Part of a small language model's weights.
Size: 7 heads of 64, vocabulary 8192, 41.1M parameters.
Training: a variant of Adam for these matrices, 299M tokens, 9131 steps.
MLP neurons of a small language model. Each row is named by its layer, matrix (up: input weights) and neuron, and shows model dimensions 32-159. Each number is 500 + 40 x the weight over its row's rms, rounded and kept within 0 to 999. Numbers have three digits each.
Before each neuron's rows, "fires on" lists the tokens most often at its 100 highest values on Wikipedia text that the model never trained on. A number after a token or word is its count.

fires on: "k" 15, "3" 14, "0" 12, "°" 5, "aya" 4
L10.up417:504595454448513522509529473493481524477491451490556509529520511462483477522501458546530591405427475587510498566526504548476523467497512510488443539509485531450505559526557566432506506512509489472500492523491472426546510511408480565504488464523538441439458539454544493548552485473534504396505519518493511531593447494447531571522568471416476532468577483488478443530520482512495475481449

fires on: " or" 18, " a" 15, " p" 14, " as" 9, " over" 6, " " 5
L9.up1229:435505507467547550487563489501526545539527502541441538532472450569478492522580536478614557448446539424496495520498512554502528458500417428482447539529469425465524439465448514502585467459490474519467560480484447449513541529534553506483520477503521519501442469533515540536476495503487513462487475509513524447496457504416567442530485467583477514521559552447490535459479494444576552488410

fires on: "." 63, "|" 12, " |" 8, "\n" 8, "," 4
L10.up407:449517503551575482415529565467524526419503458516492422531488505497459457500574484529505530503526481488535484477516535482483493505495507465559489509508497543455517463502513515512562527489488507495402419484474540484434524445428474437503534548479492460552573512497530471475502488502521516573473552440505520487542508466477426485550596391571459527451456458530472502538553525457446492561490

fires on: " |" 22, " of" 15, "'" 9, " –" 7, " Year" 6
L9.up649:534546560555466547532498434470540513466485535504404466517496451445548546507495491539487488553491496584475486489492492521539430422508443493515446509539455473561541479500532512464546498438473478448434502488490468534436442570551493494500512449440475461560432497466511491495453480423482516455538468500531629474493462500507520498526516442544451518536576533460531557530559534595558518474511

fires on: "1" 22, " years" 15, " single" 7, " books" 5, "2" 5, " first" 4
L4.up1748:472515465474522453494483459480486484448425525563502500559508424452499496520473529529505507462515574476473525554544512492569539450495501446450546482486478503460516551368452429506535565443593577504481538421602560443493479537461501535567562454508460445437605504416492439511543559513503497515521531448561536532563537484447523512530491526515467486458550430456499593459526459496547513549484

fires on: "s" 17, "1" 15, "d" 10, "el" 6, ")," 6, "ed" 5
L10.up571:533492526535520495500510559501559494487493499591463468494519574520473428452445477428502571433534518543626495461505508463437464545506417536458428431445460459506579465489595460573484445438468494499518523467547535465539442504485447484490439482459526508437513511505444521508431472509496550466525480512585472450431462498525514551459507530533521540459505506517558549527535457455513521487525

fires on: " in" 25, " is" 20, " from" 17, " for" 11, " of" 8, " to" 4
L10.up1120:453489476423572490433523605575612503466581519439422498532485542458522549539524511474456463526504472454545429567533441503546525459424484477409497544535467522528511518494553526487541539532556490512490415514488491532458505536507510545507496492485493526515571562507426539517518491411517475490505500565551472460557498493480502562460436428517496548466520539510518536474468524399507561460476

fires on: " an" 60, " first" 6, "1" 4
L9.up1557:530433512499520502503548487621512556547520481469538487457512516503491502432492546534528547625535538466370495493510448460573474509503513424476515513493472598473512502529480484515482458455483499421479501463539520527494498473536527453497412517531548506513540503496469479457467509557490480501517520542510467504482444433452542528540509488563510550525485533476467566541503471409452473493497

fires on: "0" 25, "." 16, "w" 12, "," 8, "3" 6
L9.up620:497501512498510439484439646532532512427565440436512466481488519491495435531566549599539534514494448528560462574528468545507488479499524478554470567571492533478515491509567512524555494503490508500484492479493574459432489486483442552504504493444542488461501540569483442397417478468522515515545541479500528553493511421473522542441508411485447502521521512531473477524523482422454530467522

fires on: " in" 20, " on" 11, " No" 8, " US" 6, "s" 6, "r" 6
L10.up1650:497489507452495404497484547525522542497512537498457505430545523489538488493463486543516533512553501532511449543473513538519512515510552481496453456534429481470546524487438468441539474566482442433495528505624460493513498522527519480535428464454568438461506525437426537525464541398514528569484469496484501473485470463442518478485523439500488589529503562525527486533513517476535489509553

fires on: " |" 27, ":" 16, " –" 6, " •" 6, " " 4
L9.up1477:535455464508559538490448504471540504511518503546511466477492536514559553510517489553546522513497532521519436506483448498582447404497453494492537553497416440506517451510571550509589494418569462550472462490498482515400469541494456556501424548549529447544467521482510478512477465544470561477465432585489590487452495496526491465470591461486476524586487501535525501497555488549502542500558

fires on: "." 46, " |" 8, "," 7, " contains" 4
L9.up1225:475535523414541512436529552479525504447572468523442519509535493470441435523535575540545467465430476484570513541515447453496564555492458541520411554560458474542509459487556475506452557485580527500501526454523557537472490486465478495457463502482461492484562557491451490447496471545504507537517548508486549488500545433491436513557609395542487546474491513501505516455590542439534543544542

fires on: " also" 20, " He" 8, " has" 7, " She" 7, " who" 6, " he" 6
L9.up398:505451467564530462501510517490600540430498530449519470480504514501567450459440489504512579529510497501523520543496491510443475547468518422474432492524552495505469474471517512514561470438516495509448476415602548484492444559485459510526515512478512513497533503485610479518541546502528425501494558510442454414569498442489425551527516506511512507469473485472472505560419482490420497494401

fires on: " " 41, " of" 8, " for" 4, "9" 4
L9.up405:395526458465467493461411484482495522478535511451493453471458557529530507558463500507530487569496481482539526572465500454481578500525530548465545480542429493559502502446575591525514567511461517550517460510484504454431444516419536517433519533511478485472593485480507448430492507426526472465494527447457439533541563478453495517434477451493453525469521469474533546456465566522435463512477

fires on: " \"" 22, "7" 11, "-" 9, "6" 9, "5" 8, "—" 7
L9.up972:502481447549518436454495504462472518416513451517462437504516567478499491449480445514530424521518508560559514497488449540522559499533540419460566558522473526481511455519501535488519525455473510451466465464442566523445534497450544532483467519394481457498547603482516461455516528563394471525524521459524550492554438464546427536632524556519483492435537441532553494478520475482439517558473

fires on: "4" 35, "–" 12, "ang" 8, "," 6, "t" 4, "h" 4
L9.up1486:527452464505536450544520553546574574500525543510442529485518529492502509488544497508533496504505489560514515496517487514484439490511500436516483499488445540479578487506491609519603522512521478470484446494506499467483519517505453448458597518480545494517521510553560551473481454505433526527565471494481526490495519386553470533469557463449541575534455554468520506524523495463508555540467

fires on: " in" 22, " S" 20, "s" 8, ")" 7, " of" 4, " Dun" 4
L9.up1529:520502441480519496449479477485450497535545463417512537449469518516466444435548475535480502484591455494501490572525520533495510540486493501463553515501510520522519473521439548459496462512477488467489507532586426485429518470538480532473527487422497448427500505420450514447455521534519562564591502508480485532526476440448516566570526433508527587534563481539548469522509517479430484541484

fires on: " ===" 27, " launched" 10, "ato" 7, "ata" 6, " release" 4, " production" 4
L4.up1003:420589463521539470558558418497445552467508476585499522557489470462506490532556571458464476472456544475586519524556460575530553416536493407401500490482529523510531483538546474477536518449511527571431560376457493435492425480446481511476511432500536402505516534470513496488550493512558566480485535458513516524480462537466540513568504530492470501573471442458473591494496457505505486458400

fires on: "." 31, "d" 14, "de" 5, "en" 5
L10.up1776:498497498506539521498481526489514467483520537499537424467477452471514556542528589513527533508514505610570475511481479524493535563603521428534470457557472523545584468512567547432558503450493484501493480500559531490498478510526530478515504454553535551494466504510573484513517516455469500504426513472475528456534588408484514567536496414499506506478486614577522515487525446455493534464513

fires on: "4" 23, "3" 16, "6" 11, "9" 9, "2" 8, " " 7
L9.up1287:549520494452519465528497544439540522464559547489501477544541450465485461539493534481494469501471470536523491493487436548547447485488515520492488539511450425511521436495525551545513511532528508534530510540482561501478492565515523493431455513468480526449508540521489467451466512518489460538514501442495541550547526507501512511468492522497521479483520500477508578487512467450528493515457

fires on: " |" 66, " (" 12, ";" 6, "-" 6
L10.up27:493444461457476473546470483473511483523530459460434416513542566482439569546514532514575543564428520468431449549496480519546524530537455543488536556510459454513484562467513512483536511485536458499507461436484502477526476575519547566458447531457530417516459528462466415494531484475448458494523453474587503526470460529487533545538574522493498491459500529525562451523510538490532462457491

fires on: "gu" 21, "bu" 16, "s" 13, " Group" 6, "ban" 5, "mb" 5
L4.up189:464504497548477549545470531564523585474470503581517466482485526525532546523512516463547514496501564529466475549497460564512506471547466539525491440535450472535497533549514490492553455461497517479433488481490520534508486540512512490558528515502540469549485565508512485422496507478450500468513453520520490527556445479525524446500437438496533598515555574505524522505389523499465477471499

fires on: " |" 35, "." 13, " to" 9, "," 6, " " 5
L9.up1573:551549498506550455488431553520507530558507434506468525475461527454470456584539551520512462458509505518429499495509548522555488455452475499543460555522527607510549502465488494492504544440515515509531492515459540473521511518465554509572512466522490532543514519513479467423544475470509466461532501465504560481525441507476485472440455455540472536514467477481416526516654466440481523450437

fires on: "2" 17, "y" 14, "3" 10, "ura" 7, "4" 6, "1" 6
L4.up1291:479459551537525504522441550533534486433497589507521478383483427504463468545482489503486484464517485496492407475494461494525463476524479563547491454523499498523495524569503484516425531494501564469497494517418422563448474509488505488476504508522569510477513525489545521474420502481500442494541510492495423526461507509424506432471527484466494571506442542623493553528502534472444445460548

fires on: " a" 55, "-" 4
L10.up1117:531444542540454461448527478523536490494481427505432529492551522535500485487509458505549433522452475492428507512494505587552499518535491486509420481473513470387548501437458513474587503551484467470504521444575537376507561476455532456537510522468461442463501482450506474447502467498492524554497520491565486568487533481456512489444466543459508513502538469481534476465516409511504563528579

fires on: "." 72, " |" 8, "\n" 6, "," 5, "|" 4
L9.up436:491534528505526579488520526459515501395563417525480511535542474451461465515473502530465458453505485507543498536482530477489519497551492486534440543573429478505526478435468482473453573503561501505485517424487500543413487502455502410516511502505489470552626610468483484465549501526467497522508557466508561519516508475465433465573529412474486533436493473494498491531607542512486480499513

fires on: "s" 20, "-" 16, " the" 11, "ed" 6, "t" 5, " " 5
L10.up830:479447541462514457431492402526518507452580463475505456492510555489491470474457576539493476434547530511565536493525463470532610521531487493514539500513470527493541421476490527502530513551455503516447498588506459473536521487589507470510512478491524446597460512457525447528554511488521433476458506437584535478471591502459487472548527524603467557531506531477494521502536457548550524522508

fires on: "0" 21, "1" 15, "3" 9, "2" 6, "9" 5, "8" 5
L10.up1463:566545472530473499526515522528513488471511474546468483347501477489432502533492538516543479480469504537415404457517506514487471511492498561513485469505488476476548491581503543531489468475501489517537520478484524491531540509493522494507533527491518493501431556530529476484489486517519489519465550470528479521484465477419568490510536521542518486530542550540554544449462419424455528483470

fires on: " get" 14, " Music" 11, " Speed" 9, " like" 7, "Track" 6, "wa" 6
L4.up1209:436501526590456505494489522474539439542502546503459518493451468464465523537437528491490526543525536485549498517519491506486510450456465618534533473546553476516457427540483498487584488540423558572486481469544455508523531524491471463506486541485472405591490510502439505564513451480596547502544532515522532497509493518532458444415523560470480510443478491482502549554459518510502507490526

fires on: "2" 38, "1" 14, "d" 8, "-" 5, "|" 5, " a" 4
L10.up657:473367559502516481451456490498556497509477476495513557476446474465503539472512630508503481569517405457565439478517463523529533509481480427512442487485516412465563495440545496517559536505512521512434444402535579491392522461464493449515432490558524480467540544526569530515541517498526537522517544505501540503451541496458434543541458505510430543533589468576534535475530476517535551475526

fires on: " |" 46, "f" 5, "d" 4
L10.up559:426472566461523506487413572511467494550553533566516501490500474512475507548540576448502444590505509550478489518456479447500612524485536405508514547518499527513540509537568495493574523482489480484469479408532411498541481470450524427553420496476558519503456500439463477459496482446519513482510499546503559480498516416468535548512479456531483539507546602481479501537589445459466525467478

fires on: "." 78, " |" 8, "," 4
L9.up1299:460543540517522570463545481447562489420566439494478526484548484462491458482474510563501459480460508485530458566505552462496511496541526542514419546575424468597530457426469468514482538504560497490476529440497446531429446469482519470498526518506449474568597573446478484466548524529452469513521548504483535560518545524392441476561548485494508537465507529531513497519614522466523441457488

fires on: "." 59, "|" 16, " |" 8, "," 4
L9.up766:530526494496523502493499503462558445415529454570531481456534493507487460485512498532431449439505462487609440546515542457469530524570484506509403493567453507501560398437465480523492567456483551467463493468544506530406446464466490419455499559414502485540554517472528506494513481521466490510522514474507537514518501441449457496591553465497514547476476505544503485496564561465480526505477

fires on: ";" 29, " " 17, "2" 16, "1" 10, " signed" 6
L9.up86:533424513487507478467420521496531518546528501467494569469490558503443591567489539480496486519548485487560493511516497501477478467479475430555527484490530487497507533483571505597492450402515523419460435430503490485442484526519523519513426534491502518512576560461446497496505508489578553489557534488501486525502455546421434560473484453487405603506591479538478476549459504466450529534497

fires on: "s" 38, "9" 13, " All" 5, "3" 4, " –" 4
L4.up947:517452436431496518584504509505478481572549438553515518425472446397540531522445424495493515507512524542565440547514511481496509471529480546497559523479435535514484395501508526464465484554548525484516494487577519547437455533510490530517520488576503526548572553544538493507474510471498491509548509461459452407503504583492441457552468481535487486499530507400476516438492552499423533525469

fires on: " the" 60, " an" 4, ":" 4
L10.up1271:567497475462495510450468503458503508445502387505523456432482556483456492504591487578482505524476474496602474522509491493466464496534522444515527583545438530476480495480489497511520477501509493475477559475559450487392501503452514514532460531518468485516489535473490456454473448465470537549541576553516465549459510514429486457587522465551532494481498512489554500542578507426413472478495

fires on: "." 22, " as" 13, "ro" 10, " to" 8, "a" 7, " name" 4
L4.up127:433465497496482519558458544468505500546522458555474455476457461517541483563544493516540540515447491553479485588526465488557476527531357460562484442588482500489571475479521467501445563479581511485442499455551504454515450537461515494488590535496580430551488574435488463460565513444529569401519463549484573538446495467547548576448540435467513561560478511458508487497471444504503485452430

fires on: " and" 29, " " 13, " (" 9, " lost" 6, " was" 5, " given" 5
L10.up1008:506495523573527547543532591527512447493520495483479396530427534553565482476461540543489535502488514537444545509503519523435521445473526506475524613510433521564552457496591487542577522472504524478491464542440485452559486483539528462475461483500550455599475521486502513513426478490459462446492509541533519540549542553477553471470536478569514594452503471471465409411500509488423511495558

fires on: "." 60, " |" 12, "|" 11, "\n" 7
L10.up1449:416539509480594540490521532493543504418519458513485472544539468482446467527504491568502436521467482483495480518502536460462540515543487457520455547519505492497518478472481520490470509479521497513445503450547504543445506525435458424523549538471478455556543549447494451471527486524476512502521526484468564474538499453465411493592552413509472519463472464523466433494568538451448471526498

fires on: "1" 30, "3" 8, "ue" 7, " Gen" 7, " Fu" 5, "0" 5
L4.up1651:491516424528472453500539494503451513547650457496456499508468462438488490580526463488490474498476553465405508543505532493591539588509472467428441531475450498543451447514429515453477429551529552479451457487611506445445498511403504511490484521506457505439578474468493463453506530472477536475518555526474499482456499426492496540511492511541516488478454518476478521490472514546480568485495

fires on: " (" 20, "5" 13, "4" 13, "3" 12, "," 11, "2" 7
L9.up307:535544511425509465462525523529533477480593485485471513472547468486487576543468490523499477538482549477518459479511472585488565508480456543465531544482502459478553475525521573502545455516513467523533488474578481503471502533565539539493466549499518495431526546465482446403482514506545520517512513467468513510474492482491575545488539507461510512508525488503555532513492507454514508579484

fires on: "u" 23, "ron" 17, "rian" 11, " Sheikh" 6, " show" 6, "ency" 5
L4.up1493:448514497475458437575453508512477495467537497481463537536477462466533469509488495494594548389597486542465519531507434523516567448485511459377505517461482442486517512549563438506477395517527534518466544506482525476473517514491458529444442452537510505473535510503484499472479481489540421560424476472456480519512487516484511504513433518537536528544462503523466537514517443454553411509496

fires on: " as" 28, "s" 17, " a" 8, " Re" 4
L10.up145:524501489481535512560496572589522476582536488509479474497484545502465441497567531432544441428523500464482460602512511527558481455546486514477453484506500436498553466458482473500502444480507498465489506544576397508547537548507552525527565543417478487464454501437515537478474516519507493431530522540519463504502519541449456504505569527561517510478557550495514499486530551483494431584520

fires on: " the" 40, "-" 16, " to" 8, "un" 5, "ing" 4
L10.up150:483534496501445511504458559547496438480483499522489434510471555514544496524511443561486540517473430511528489503494485433507549521497425575546544476551481556439524409554501552490503419460471476463483552489570476534468467531495532468397485511508542513470552466498510487491454474500507520506493530491465546553524450447517461513484527487441478498501449531494431507543530518491521488492492

fires on: "==" 25, "zy" 15, "." 8, "iving" 7, " With" 4
L4.up958:501532487539462544481475539494502602531498474500481536503467475483491490497493524520469524497499482516411495583514447503499433468486398516573525542534489558467465575473538552528451481536478474464455528530493470435568460528542564474583493501473525473538537551495499487463495467430500473476528491554520564491467512534549563559472514490430572534485457520485547500432477477463470546487434

fires on: "'" 34, "s" 9, " of" 7, "(" 7, "cu" 5
L10.up776:519525426436496549506470506448501530520471511533463544508538483531546491510588493553548490508537527483484472495542548519480509481497459471469486404526458454446536453493565533524503474499479471554517592498542472490537508531527497417479445533487556511449511561472452481459449511456475542524446503526457499480510425476500496480475452446492500500569543532487500498538479473503357444500534

fires on: "." 69, "|" 11, " |" 10
L10.up815:436524515518570564454531488481544529407553439524464463558547464445446458522553487552474491466404476497480505528497524499502561464544505485498445494583443456455561430490464502455485528462470523512507546455532502513400488493406505434475524499471511407531573605453529462441510483529488479546517543473508588490531471471487431470569544416505458539449487454519496486538567551485438469515524

fires on: ")" 22, ";" 11, "9" 10, "=" 7, ");" 7, " |" 4
L4.up698:459513485424464504500466491479553521466564462480521502457529490478605486491513567495591576479507538492505460479500461473437480519554478520436460607507498481511469423467548543494506514476460506451397518422571485518362517561526520470456532546533575493442472553535517457523471506530469508475551485409546501467465523501525542495498500506512481518486602446472505520475422580454501495458488

fires on: "," 31, " and" 19, "3" 16, "2" 8
L10.up574:528472504455579429499480550478510518536490547506581539474547574462473487469463472560522569625482505541445497483500500538591494539536476506538554481460423470523509547479528540498544508457462504495466448537494438481473562514420428432516451559528517578508536531419524475541560493549497502553525433546485460477499500415481479482543546463462505572490486544487553475571517438472474497499564

fires on: "." 35, "0" 28, "," 20
L4.up764:438502470467498451472510550520533504508588531477508476467572510478539437562535447444532492508493481463431506447523561524541460514491522482465483547484502450524529480462515526484529531440550490531484487456542476438371498535474551477451415479531575470489527540466521473514493508491463490564466550460492527515521419476421501461535567534548511499517497536511478449435439426517487499506550

fires on: "1" 22, ")" 19, "2" 13, ";" 7, "Career" 5, "0" 4
L4.up998:477501512519485452507495463564511496466568482518447471482484513475460450472480481436510465444465482502493486478550459508543490510501466461449418530584369437542572437483497454516504476449525472424532435445539516477498476492451477501460437492474515487515577520468595411480554545573442508423528549460659534500466466471481431496592567514554546506503486560427511566449488411453459507547455

fires on: "5" 31, "0" 14, "6" 7, "-" 7, "3" 5, "9" 5
L10.up143:569471491533520467478401495525555544483593454507472490533478536509427522515531535529531420529517531465522518463523515531567515484497479481510536545510492483485498483447512508547488447494470505503521416514499553488447492544531514537492500540479468550526530563479478465491548486473484526466568524530506565563506489474505529629517418551431487507433488450505500567414534435474568490546506

fires on: "." 40, " |" 6, "\n" 6, "cr" 4, "n" 4, "mo" 4
L10.up1483:510485511503562486427471568463460543488505479514479503499481497467528494491518457507505485439434471485552519497510510465523510472582501408509428496573506514511535495478543474539533491498506521477478464512508487454514490521479445464553419541460526508469530571495599455515507524500530421535524511501461528492554480443446502566543525407460463560481497520411395536508532492507498571517462

fires on: "0" 18, "," 18, " (" 13, ")" 5, "nie" 4
L4.up487:469503454490508542529451540502470538526496455508464533523555587450521555458550522516526609480482477516521468488518531508390504471466478506503573524525535555530394469452554547502474426473563550425419496386500544555485499506557433480538536508477521509487506584458546497511521501524525476502450461495541467544454524532511424579433472487489439513494511546474517519595477544464502540447479

fires on: "2" 38, "a" 9, " of" 5, " was" 5, "la" 4, "3" 4
L9.up862:509446474470505490453451571470571589498535487519557491509520475519590431412458462572514511487543438560506489564507529513526446569499527458489521412505510502444543512394509543570517510527536504492434505491513524475429536502506465483524445532433542487469609543443521512496544475500518458517486421581538495511513497415526465535583527490468463514424481458507484531554512460449481446500513

fires on: "." 75, "\n" 9, " |" 8
L10.up660:398540493493520534456516496484502459461577465532495471456524472492472469499520565537472479470492472499527514525477486490490556470553461507458445485505455528502643438424479523501573547430565456450482451439543462458469468485468515459484581562511562496525557525505498449464477473505453517546531548517483485509490577468446428491563548444574496494484487532543481527507609511429502442523511

fires on: " an" 94
L10.up696:466461460445508511399485486545493573499508445482538486516505555478525491485459530526485509542462473517512461502543458553492506470566520429556509568464498503465451513493453581511483463486546460484429503432591559514522445518467470491472439539456550527505515483461534461506492498563449539491492576514531507530490492500474491500525525451540540561480507434472465505551541516445424562465550

fires on: " he" 27, " had" 13, " have" 9, " who" 8, "di" 8, "-" 8
L10.up184:524408584540475491508496522565556576484498471459438414514506529526516485499504507445505549562526493567569463538501457442494523518531482523472470525471488533500486504490487481548534518523484512537532507468533478490506407522464485474508502499481533477532487511505488464553545498450531375500564574472563486522492550413435489572454539536535477543528515508416429452519565520487456528460449

fires on: "." 91, " ISBN" 8
L4.up1660:449483517482467449495447514495560474502548497485476467453517453491491412506518395506529497511438487513477466465523572533518475521494549524472499484557431479548500484467459510418546501538526496495481512499515458460485501546478569448503479497563503491509522518485525484369500540572416500480559467497433585547582457481452466489561499492483482517521511483533534508490490505529505512476514

fires on: " him" 35, " both" 16, " himself" 6, " today" 6, " now" 6, " either" 5
L4.up1066:450485463499494504480505508572492425469579474493472470497490562462496545442514489488470574489479473510599435544565395537462413514507421521430508492565402506442575436508482446535524555460554533487424546460522455399428506543521513521482529439466513467511522504379617475492535522491473526542538495499498531577465536423526466440511538504509481576538488548496490521539465493539485499456460

fires on: "." 42, " under" 25, "or" 19
L4.up227:550515492577456540480471516521530586490539475540510412509469495477490503442472533491512508542476487575508436509595502525539482473498443490540478466508465497528536599489543479544470465491475521533540533541472481541550496586522503491503566503460472505530472510468496477512533492401519455452512457561471510573477471523476522488426572442451464562573534550446489546545451537526415525458485

fires on: "2" 19, "d" 9, "g" 7, "c" 6, " to" 5, "ct" 4
L10.up357:519435570560558523452432559542519470467487468552534464448470517541486430401485493489450511542542502443512464443539507530462463501462524483499418499485488494536561452519506532481517428408515606437513519485474494492429507492411480488520485504518573551422475449500510492526507513497533527433531515445497523489539482518457502555555468553500480563552501479523516562500496472469476571538537

fires on: "s" 45, " of" 9, " at" 8, "le" 7, "er" 6
L9.up411:508585415522489493526436480549491559573535563437502449487496496487480527515504564539527493552538511523490477542516476481597501493492569441567545495508471508493446530535581547446516457487543558490500496516477477554504467472471491543454550501396479589501508563419489515469495517496443436451540424533492439543463517527471466517487516476548546530488447567463524521502490518510475473494467

fires on: " a" 42, "th" 10
L10.up1641:586489528494511514474482424528505527461490514485509444477526497565482489523543494462510423511538565510453456451506509532514507509523549555547392536477457491513476498501491528468462464557503450485493493558427464480499563444518503478533509540484489486455468532495474471412436494490460466543507580451551536544453520496524522490508538445565525454561616471512555485520522518477532550487545

fires on: ")" 40, " (" 30, ";" 5, "/" 5, "″" 5
L4.up571:444450509442512499485504489476542528466518493558439540521489575533553526549495520561512617464491500547507511479498461471466418466484414502494527547528511546517497452522509471497565492515520525413437484506567506520473481565578513515508489533460575461484489605461546534454429495488465508544531458525522519537546487560513505454459466476496479530549541510454508489490470595495530513476515

fires on: "z" 17, "q" 15, "d" 11, "h" 8, "th" 7, "ah" 5
L4.up1534:488483521550542437457473569490493498487486461544483504490506488519469481511556512502519498485509537477486450500580472544416511542503511529505433498511451486447502405464498537559528497478542484419442497486428495548428515580495523416466427546413593533471483581463506513441443526439499448498552466451590571502537511510538491468490505446479460579520599512441559443503459530498446542509481

fires on: "," 48, " (" 19, " and" 17
L10.up1616:501483515528494535483485490474537497567517500535476451444481516494557550488470455582482520491535535517482529469450458569518454470490489482477548569500489531521514453521465561547523489451458451521560487513577470509513545499525510449540496496420533457493463495500485464465470512482467461472551573554543580474501447479497526493544504486569527543488547459462459452496468474567531532525502

fires on: "-" 35, "1" 14, "2" 10, " •" 10, "3" 6, "8" 5
L9.up1532:442424507490532499500505510461525520559556406481553547453568453512479547539454553459553450542495562503503466523482488545462538522558465471510446578498498538469536459583538557493556474562558478546501532468475467450457501471493531458474445608496544517494453492515482481428538513505468491449508498442433537536487457532482517529511569497559533511527473565417533502521482476395465450546457

fires on: " |" 33, ";" 14, "y" 11, "st" 7, " •" 5, " NRHP" 4
L10.up1586:488458529484524558477470470578521465501557463452470406446493474480455521597556527580508476556481530508498397589525536502513489455483471568502566586469513498513530491509495555424476528499513571444471417566545506436491485540596547476513475485508499554486510527464458513491494468461476484519617549519552518493488545511499517518560475480460520554533489460510507446551520505487472533483504

fires on: " as" 27, " The" 15, " called" 7, " an" 7, "The" 6, " named" 4
L10.up1588:606491517516522548528438502514482519511536480531565440431435471480519429491509537524427531476519516542505482482543533460491520475505463430460534495529499428471507521486513512577534475385490499482489528472517508477509461476527519477490487505418596548540513493481582423497511500612518446501543529509549510536465509463511487524516496413518455542498490491551441515549539483454446505530496

fires on: "1" 40, "s" 15, "–" 9, "9" 5, "7" 4, " to" 4
L9.up1547:497477471523479554521507562522514488514483456504504497513449520562507458473547568472486581459489488549532543470507484476501548533534441533535484507502495459450518493518508523533487375543496446534479504525610464549494470496545505550470533519471572526478510542502481461529492569560450475426526509412521464474537478553482476559481572539522506503516550564478511479478480473496473460510494

fires on: "," 24, " to" 13, " at" 11, " the" 7, " her" 4, "le" 4
L9.up1708:459496448483487406466429475508495558479499474505538410447525536496508493505530478519503561481518486570569475479488534484489563559521561474527498493521495462515493471553522566485567476450523492534476582515539435461426456498393498506498579491450495510460533506466534483493464478420478423523482471492501493548483493506491460521491575512492517578519467489477486514561535506458460445426450

fires on: "0" 34, "1" 16, " Du" 14, "5" 9, "9" 8, " one" 6
L4.up199:537461461493516536512445538564488578506513462486506522463442580515538567567577577440503540464444498505485398511499453471480479584542470532514548476505497526518458399478503486600496425549537470453425445506518542608436532543529446488539492530406520492455481558447517471471501501561490547454530469508545485478478509554495525457469537462500398548508530520506554448452476496435427511451528

fires on: "0" 27, "4" 10, "6" 8, "2" 8, "3" 8, "1" 6
L9.up456:476511488469520450491571476470452446491490493491528471508525426449505446499490532508535475479564492488543529490479492491535478504468465513493462508547482496499524427447545516477522495444526545503471472485513467487465473518468528552493446455512519536430572501519471474461479489462542457576529541479578498556540491510500482578492503544523560445508495505550373604522448405478502519572436

fires on: "s" 33, "-" 14, " life" 7, " activity" 4
L10.up1087:468521551476497400479505484458523378412594538489460470556550527444498481478480469484504540479542478499477501513581469449504435508509491437433502419574454443498535517483450523470486546530465465563435587407476442491450502491482530513436492490462518501506530481435558406520505541507434386504409495437555523523509521463411492461572519526569444554498514593506501572510562490508541580553489

fires on: " (" 17, "===" 16, " " 10, " of" 7, " to" 6, " Chart" 5
L9.up70:465491528443500495458516467475477528514473483518392507518506508441683526424492565578491480521591538527501550492559492543485375485428487493403502551463473528516505507406476542524509498488555515477507461450546516484520507442548521461418502484489511457569492492430488534514500520449473522501432558570501514515517467522506461472568504531540526566460467502564449490549504332474558511538405

fires on: "." 72, " |" 7, "|" 6, "==" 4
L9.up445:458524511461515560432519490471513509388572447528476499511530479464478487564498506527472462484491471474572485521520518488487534521598489480540436557572425497458539441422462495521521571530579480506491541428548483538405506476484526413507476501481496457538576590453501500457517486490493489531555526473501591530516527495427463453599546491491489527456494486549499493508590550495473453530549

fires on: " of" 20, "-" 12, " •" 9, ";" 8, " " 7, "'" 7
L9.up1624:451502481498508437502551477483550489591500491415485559434526423516490506519541471529521509508457520551485520480485462496495482495469455499525517540534483529445597433602587597488471460493525481498509555452586496543512556520493498455462454542470546503476513551460529475489480500484468554489522492580453521429489465558512474558532440527462502507533585535467482530592468462452489515506534

fires on: " Fi" 21, " known" 16, " Wi" 12, "3" 8, " vi" 7, "0" 7
L4.up411:483523409514509479480534517540525553356541545514424534481492522470575491457484536472530532464468524553496442548570503558451509509529479464538483545515439487444502526491508515501543433519510477553510518472485447450480447557485504546568450501473521509532584551494469479537485498489519492422520458539505468521535501489468528525503461421486538481504524551435467543429489430485479531470441

fires on: "s" 34, " over" 10, " head" 7, " (" 5, "-" 4, "0" 4
L9.up1046:507483532512469515485478464486475468488573478480487511534486558505517470534478539477534509458535459491507515506517522480538552402508499492525491494408507517479477456463568542482454567423478497492515518526497539543499477490543470542510515569490555412494482460477533430509462475471475496499552521410516459498481524528474530491500548506558428525552544420465445497574603499450515535537492